Part of a small language model's weights: 8.24M parameters, learned positions.
MLP neurons of a small language model. Each row is named by its layer, matrix (up: input weights) and neuron, and shows model dimensions 128-223. Each number is 500 + 50 x the weight over its row's rms, rounded and kept within 0 to 999. Numbers have three digits each.
After each neuron's rows, "fires after" lists the tokens most often just before its 100 highest values on Wikipedia text that the model never trained on. A number after a token or word is its count.

L9.up505:496450495520488587503563585427471560533476576522399543578475524498382532542443466491488547456445451490484558537530533408417516531462449495410420525420539434542541539436451550542472559472514587597560520445481453479545577484518470502439410512477442464430500518402479474531495493539533439527
fires after: " |" 24, "ate" 13, "%" 11, "s" 6, " D" 4, "|" 4

L6.up452:536560496453563477545566609538519522586557508492490541531515552497508562514516489556434385503534546540509480481453511535512584527484447520500551534458531539438521425588488498446482453429475564547454531503617512416577480518500488454523518486546417512441509532538465539525482485531409540524
fires after: "s" 58, " dis" 11, " in" 10

L6.up440:419470482466499570387494544565549500449478530573467455477430408513484464520517442438422564461553425418516554427502515468573504645473545466527535583487469478468456465478513429527529494503464539439523478421515510452544479501414498551501540581555558488439568484481435502481456516469511525449
fires after: "y" 14, " Ba" 12, "ke" 8, "ba" 6, "ka" 6, "k" 6

L9.up887:522562553498541456475450573566471407464482509513486439468531534472458411577434580550440395528441440605460522446444506490483533475545497454471580482504483498486487506465543604429468424492498472595498515416475465579539554455510472471512516499577499530461485500500474607567575450471533546541
fires after: " " 28, "en" 15, "our" 9, "s" 9, " re" 8, "c" 8

L8.up777:540637466502495576522502578517473511498514528581516540539456475593505540495536571387461478485542531449612488469545425569518536554547511448511445504486460563475443422479440414504431509473466546459511521450573474529520492446370455482549430488619446532538499577467452608486475554453434513616
fires after: "," 18, " as" 17, " \"" 10, " the" 7, "s" 6, ":" 5

L4.up427:427460577583610481492408446612408527481644538494450544679562575473444537563489461422458539584509475568432492488488546533466434410486511550492564486473560455556530466494591462477553499453468479479559497432469501526609454576542506470533465538476438570491484486464556486586479432478497432466
fires after: " by" 40, " Lo" 7, " At" 6, "c" 6, " Pro" 5

L8.up2:445548503506550471550588543513474529462477550513478503405516409515489488543527455489511526480458446578545504432509544494423452494576472400509529483496490522500463434374469457570513517527517448575586448507553408493489518608407545416457551527540495504406544500567357495486452510458525472554
fires after: " " 41, "." 17, " (" 4

L6.up487:491430486460503519539437441622442559474529538527486464514452382582346574516576558558487587465542500451436467608446462502505530527459561473446500533431488500458592431508550519528501543586479484502452455446444539362512541530461492572533504584580471552441591485436430474459474502462543578546
fires after: "s" 32, " Mar" 6, "ta" 5, "ic" 5, "er" 4

L6.up96:498648479555521551432456561500498551515543523542487495477520428558423554392471575458510459526451532554640540520461511497460537494517539471563462520496497418547623417488416456517448529517528483472496455481524556543508397525510514426522551490582501513501538502559530494512419478553495540551
fires after: "c" 35, " c" 20, " C" 17, " H" 6, " st" 6

L6.up112:540526545472538433578579503511467430476522513471402526488477556546589503462605474495511438471460612538439540517443533512497459459546532587441561408534458473480476490523569536536433510437436544564501547532499396448590537488560484463468612574592599523444500513562464517560563490506363486467
fires after: " in" 18, " In" 10, " the" 10, " " 10, " over" 9, " re" 5

L4.up315:453527443500552465543521467658454586510601514518482492566466573417442516511555452477470444501528524510448527483516501548542538553577528543486556544558452415442485403486419440492551480445495518545647512596435611547520508566527543500495407576564557496459439496581499484595542527535551471569
fires after: " 19" 22, "re" 15, " Pro" 10, " pro" 10, "c" 7, " in" 7

L4.up794:505500538433477473505481521488554574548526493501505456477466470555497493504499433499477525471451449424451481396535479514452554512599617423464515456451578451542548546451519581458564491583434453519473471459502529507444517559435497508436507528472535562483478434532470513490505423515593438557
fires after: "ri" 20, " Ro" 16, " mo" 8, " Ri" 6, "ni" 6

L6.up489:530438444567490490535522547494379581513561524504420578383549483444458563498445520419589465508498505595531559468397514549421426594430492532569527550526395467513506424558440486470491413515543513606539454543531531576564494489538487496549499532479449453526481473514480566464544443544531538483
fires after: " " 37, " st" 28, "emb" 4, "air" 4, "app" 4

L6.up682:459459570521467538478561495543419498533526411500463515523471520488427520481464520454465579511519471516543478455569538510465553618549575535581447635599476460466554474535498421495543532440397445525616499449504455461492474460566457405550449504514506460451550472482505466609517566447553517471
fires after: "ja" 17, "le" 10, "ha" 9, "a" 7, "e" 5, "lo" 5

L11.up148:490529486534558485596565457538433561382520578488407464515546576541500518483535545549477495513495455459501524544463537462378594551598462448525531470518439490404462521478556540514458483499501478464459526430542420565532471497550540389514588606473405550465444463493433613601521464496478490549
fires after: " " 23, " S" 18, "\n" 12, "-" 11, "s" 6, " F" 5

L8.up257:508497536552494545485523418535529599390544504519436468504560513555522559442505478533594423456548534445507523510511422460429543482537406475423458522577438514506552448438524521469550542459487475543567417483561463529468433568433508485483487471518517496457481501493532562541413358473575552551
fires after: " " 47, " c" 9, " W" 7, " \"" 4, "W" 4

L4.up480:529474462559386503453518547556494536511485573607570489417505528486542548439531497434494469479514560409514489512432543498497523414425501487444490499529458490499577492455442399458442488407485464557426488540498437482494402526522525452587462472485529545470487442623552561556469561561548479472
fires after: " W" 34, " F" 11, " f" 9, " M" 8, " b" 7, " T" 6

L4.up140:584506507556478465503431535540460530571494581615535569455519581432504535404542418570494460562428564444468539446422555560451389503564460521489595498502536510551510391465513462442460544534507536524506441577600536549579463507523471405467468601513499517560528412467472534449449458520513412568
fires after: " Ch" 26, "ic" 14, " d" 12, "d" 9, "ist" 7, "aff" 5

L8.up254:527483377557545544508468484561423517489519554451431527493476546508400531441472520381446488475526500489450450510448400515470494525472559537509537443491590553559528507565451528615532512549437532542429475576498503524546451475545616541553492468600576563519506555456422427495439486486444506475
fires after: "n" 16, "S" 11, "in" 10, " through" 6, " Sp" 4, "an" 4

L4.up882:541565475420440527494494553478521513481545531482499509448529535417546465425444526576476423456556430555521500584425583581424502594562478489462549476498451526409472412401531551482525483489453579499426453569539479464577562472540490538457514465420486514537452473513402540613437538520423451593
fires after: "s" 56, "-" 11, " " 7, "sa" 5, "k" 5

L11.up800:465532445574524480549596480488460557428434539457490552520491439497511493538575442427527505495458592472498512434551438468489567580511463486481482439466536554457490425480489435526462544568486506588509552401399393502480506533467516491563599613607449472550549480563427623558450588487510490544
fires after: " " 35, "==" 14, " the" 10, "s" 6, "," 4

L8.up321:474463484521566487503476563551392544539512587478491551556616534458550478473387491527493421518441552563504553504530420498482555496535427580479496428472489452453550439511510474408442495417486456480497558476577572506481505536471465489483471525546470598475512507540440476547509510521531416597
fires after: " in" 39, " re" 13, " con" 11, " In" 8, " an" 6, " during" 4

L5.up587:557548436443438505454489449550535503555365522457493557488513603533400518503518538522490428495570503490454516448419548438524416478482495466438582439447551526558557561406540501411473476543553439562521427524532633494553507506569507435512488492413530460461615499562393620510468474499527465548
fires after: "d" 36, " d" 14, " pass" 8, " Dr" 6, "s" 5

L4.up837:572585505427559489471542531550552473497481496485564488566410533554483489588567509451506436434501514431511552543454472537525548456509473430428462452511496566470485412513492419478539445462535487523493489424437459401493467421472592545472514540515426533529473581481543569585536564546580502531
fires after: " as" 27, "s" 26, " As" 7, "es" 6, "us" 6, "as" 5

L5.up404:578499537520579495452581489569556477564552546575429566544390477587536510482506496527529517461538604456473495394472550461536497504529550525551474449418513414407452512466495451501503565457465467458562509430514415439499481577451505477510465562568521451438525594408574535499508466502578559516
fires after: " to" 41, "au" 15, " on" 10, " from" 5, "On" 5, " until" 4

L5.up384:488564405483457563436558541446504491487446540496560568532492510469464536492546613529476416524521462474565564452435537424576514510524528499476443467462498509443603501395449514501585557490424613459536552568445453434524493608493492488507494597492548542442576443522478533448522480558580461505
fires after: " |" 22, " —" 20, "s" 9, " can" 6, "ra" 5

L8.up424:521482448475473468544480489591460431374440449462527452409533408523483534534392484507565428509487549468476533447426523524459517562568459453491433479433522451543517464497500499563490431498498471628579483530508460516537464525459578513449583459536490567466508533587470521484560414466502559498
fires after: "C" 18, " in" 14, " " 12, " C" 10, " co" 8, " c" 7

L9.up348:467589472546497508418517588442440520457480490534476573588484508564537465527548537491430502480509413576393553462551475442529481492425514500420419461515492535490595461545472560554588567498502534460610554521516436558584526488568505442504424592518591460408500524506513439465468515521501448503
fires after: " |" 62, "." 5, "s" 5, " S" 4, " =" 4

L9.up555:566433391442488648496519562512575497439574558550500463465558364466580590497577497463485531534522483484466529486385544531463531494408458605475551479498534460539463518481483394498441538483445385508529416480439480512506495462596522493532492466447481576513488439561566565469419556446520447516
fires after: " F" 27, " b" 17, " B" 8, "T" 6, " f" 5

L4.up761:505521381530508495526524538515482496549539533469542518511450575473411484458493495559476481563429538381459475540453509549496505584588511545495512432585492494544512380535509466506586463533431561463478517489506604471478520457465557568543531592461546572449518467554499460431464542540561495578
fires after: " pro" 23, " in" 18, "it" 11, " 0" 8, "s" 7, "c" 6

L5.up0:446384392537573488548455485445462474533534531388454455494523586527425582410520496496531360370572478579514391545445599532491506567527559572526607410513562477433527441559490546522508499453418598499430485476490527559504438549515508502529496508539506556497568527489501551422466523589493468457
fires after: "in" 27, "n" 8, "d" 7, " In" 6, "re" 5

L11.up679:406582473473459520418546579534427459529564537556499526441605493516507468516543562447531476421492477482462517445484434479535583500537432413466595625483560477497517546453541555445595500486368467519507571393577609512481496476583503449522482441464461586581523526623550462526459454454555469491
fires after: " " 29, " ca" 8, " (" 8, "," 8, " Ca" 7

L5.up814:569587471542483614531572553483454458545584470609456538477516430574430476453511561456471543457488482460478453526507437452421555553513487492547581549502638447399462488517436564468490558505526471499437434538530513523476480484478533484481475551560507468452448496695544512477535513520440447542
fires after: " " 21, "red" 9, " T" 8, " B" 7, "ri" 6, "01" 6

L5.up877:560513471464552572515476522503526496415476562566488446482413492508532563531519526519537495424591478570554669491403562585447469426588497555497444483536448348460429563528463460421494415520489399548548421440504545506402461456449599542500461503538446554534509470616499527499413450455446439571
fires after: " Bu" 20, " B" 19, " b" 14, " O" 9, " sp" 6, "b" 5

L8.up127:494543506505430554398491485598491454530545484602466455493551448445578482537514518508474399426515556440513395505474364448510576470504532561444554551578460437429540452490476565482446537528520451526512448474614562565585526472563549570450461409560488508430574475587520541462463455430559453582
fires after: " c" 18, "ba" 12, " ca" 11, " " 9, "ri" 9, " d" 6

L6.up824:446566444559496492481459509600433564504576431534519518484516505554350605506480555472518599513487477422489537529445459486457517538510493528491447543502636457542502518529398442584587491454541472529495490454402529463443547460577470531491491481511570496537512448585496421574453542441493496491
fires after: " st" 25, "w" 15, "t" 7, "ra" 7, "ple" 5, "th" 5

L8.up108:451526494475440590395466619499482529533510587541560495577494548478480636515532494526594444486495438545418494458503501549437529489505496459475506473574463576444442506502554572449532520548482496435625533542475439430501480512493543387482523548602580524495531545456417541449538411544534533512
fires after: "s" 35, " S" 11, "ra" 6, " Pla" 4, " Ro" 4

L8.up271:607598577460574537494500505503509479495427514575407502455464474529365527516461438487558568476528434444527557532534578496504490495503505486580451389457522504524490445579406569556552481510462530556501462546554415453406507543491510453449517545532510488462549596436495516461495526478575444479
fires after: " on" 40, "-" 7, " to" 5, "au" 5, "o" 4

L11.up300:449540545483467490556535496595485488488391497534421588486402459459450627527449565409546586450527425596492462429495539589420523520589542554441480569559557545541515513481502615552475562415439505520504445518497511579514588454478483582475477466500555493427548454614535485471492497490444513475
fires after: " " 21, "." 12, "li" 8, " T" 6, " to" 5, " F" 4

L9.up328:470450456515505461490512520587429569473536494509498600538487591464474597527542514532507543479445527511524541460460448563449524471494459418484448587454446497447439436534467519499447510498511515422593532462387527551490499619570530476506498510475364559539498475570554538465542505527522488620
fires after: "re" 13, " con" 13, " A" 11, "A" 9, " a" 8, "c" 6

L8.up93:455477482397558550490545643518409459481499377584516507510585447455545556543500470528452552509539510526573525510502560556529570592509448629516428566579503469426458461534524384433555435382493542497446475464536405544586464442463432488465481499513432480435432567523523471562514521518540549424
fires after: " a" 31, " A" 20, "s" 6, " an" 5, "c" 4

L9.up109:476494440513526468518532529595475447445503521477469514463451403520453533516621647491536555523512428482464513481415503510430521534618507536470452472463526483550445511427533485545573517497539574561589476529496461534521585518450465542370561501502480513462512407557486493562446500464448542531
fires after: " " 49, " Ra" 8, "ra" 7

L9.up133:560597430453445539416511484496470541533580506521507550586568442444516487476445521569408597579526505386525541427455396441584537625599487536508536568493447518512451437435495449433550492522507504548486522502512460477532545476481498502588542570488460538421569465543537520509508542535600567380
fires after: "y" 24, "hy" 8, "the" 7, "ly" 5, "k" 5, "hi" 5

L8.up641:408520565531564460572594460508439468357562471496501547485549490575476586541414460434449546495477531525459481590450497513487552498544447472476501384511501597507486462393527511458424471553550470521500510399473514480558503464546476489529429578425453555441478534484508573578466620505441418463
fires after: " " 43, "s" 9, " (" 7, "-" 6, " \"" 5

L4.up6:409368534526529443494499545485516555585486563488485418558437482511511564429486496501504466421489425583491479481468522590428552487591477534434517527520535492439554515511478482548543487439383506495452544548500520483381482500519473490394398437468490524497457459528472409500565458535587426533
fires after: " Ro" 18, "ri" 14, "ta" 11, "ni" 8, " di" 6

L5.up249:461520541515388534420519528510486455419537477457525486564441528357500567475529447479496526393532472470548442533479519567501610577457602484526505553550495516472584446555478531519579510565484486531602458483507526480455414479506533495558549447601475589567515583465509417579432469483447511463
fires after: " I" 18, "a" 11, " Sa" 11, " Na" 8, "ra" 5, "ha" 5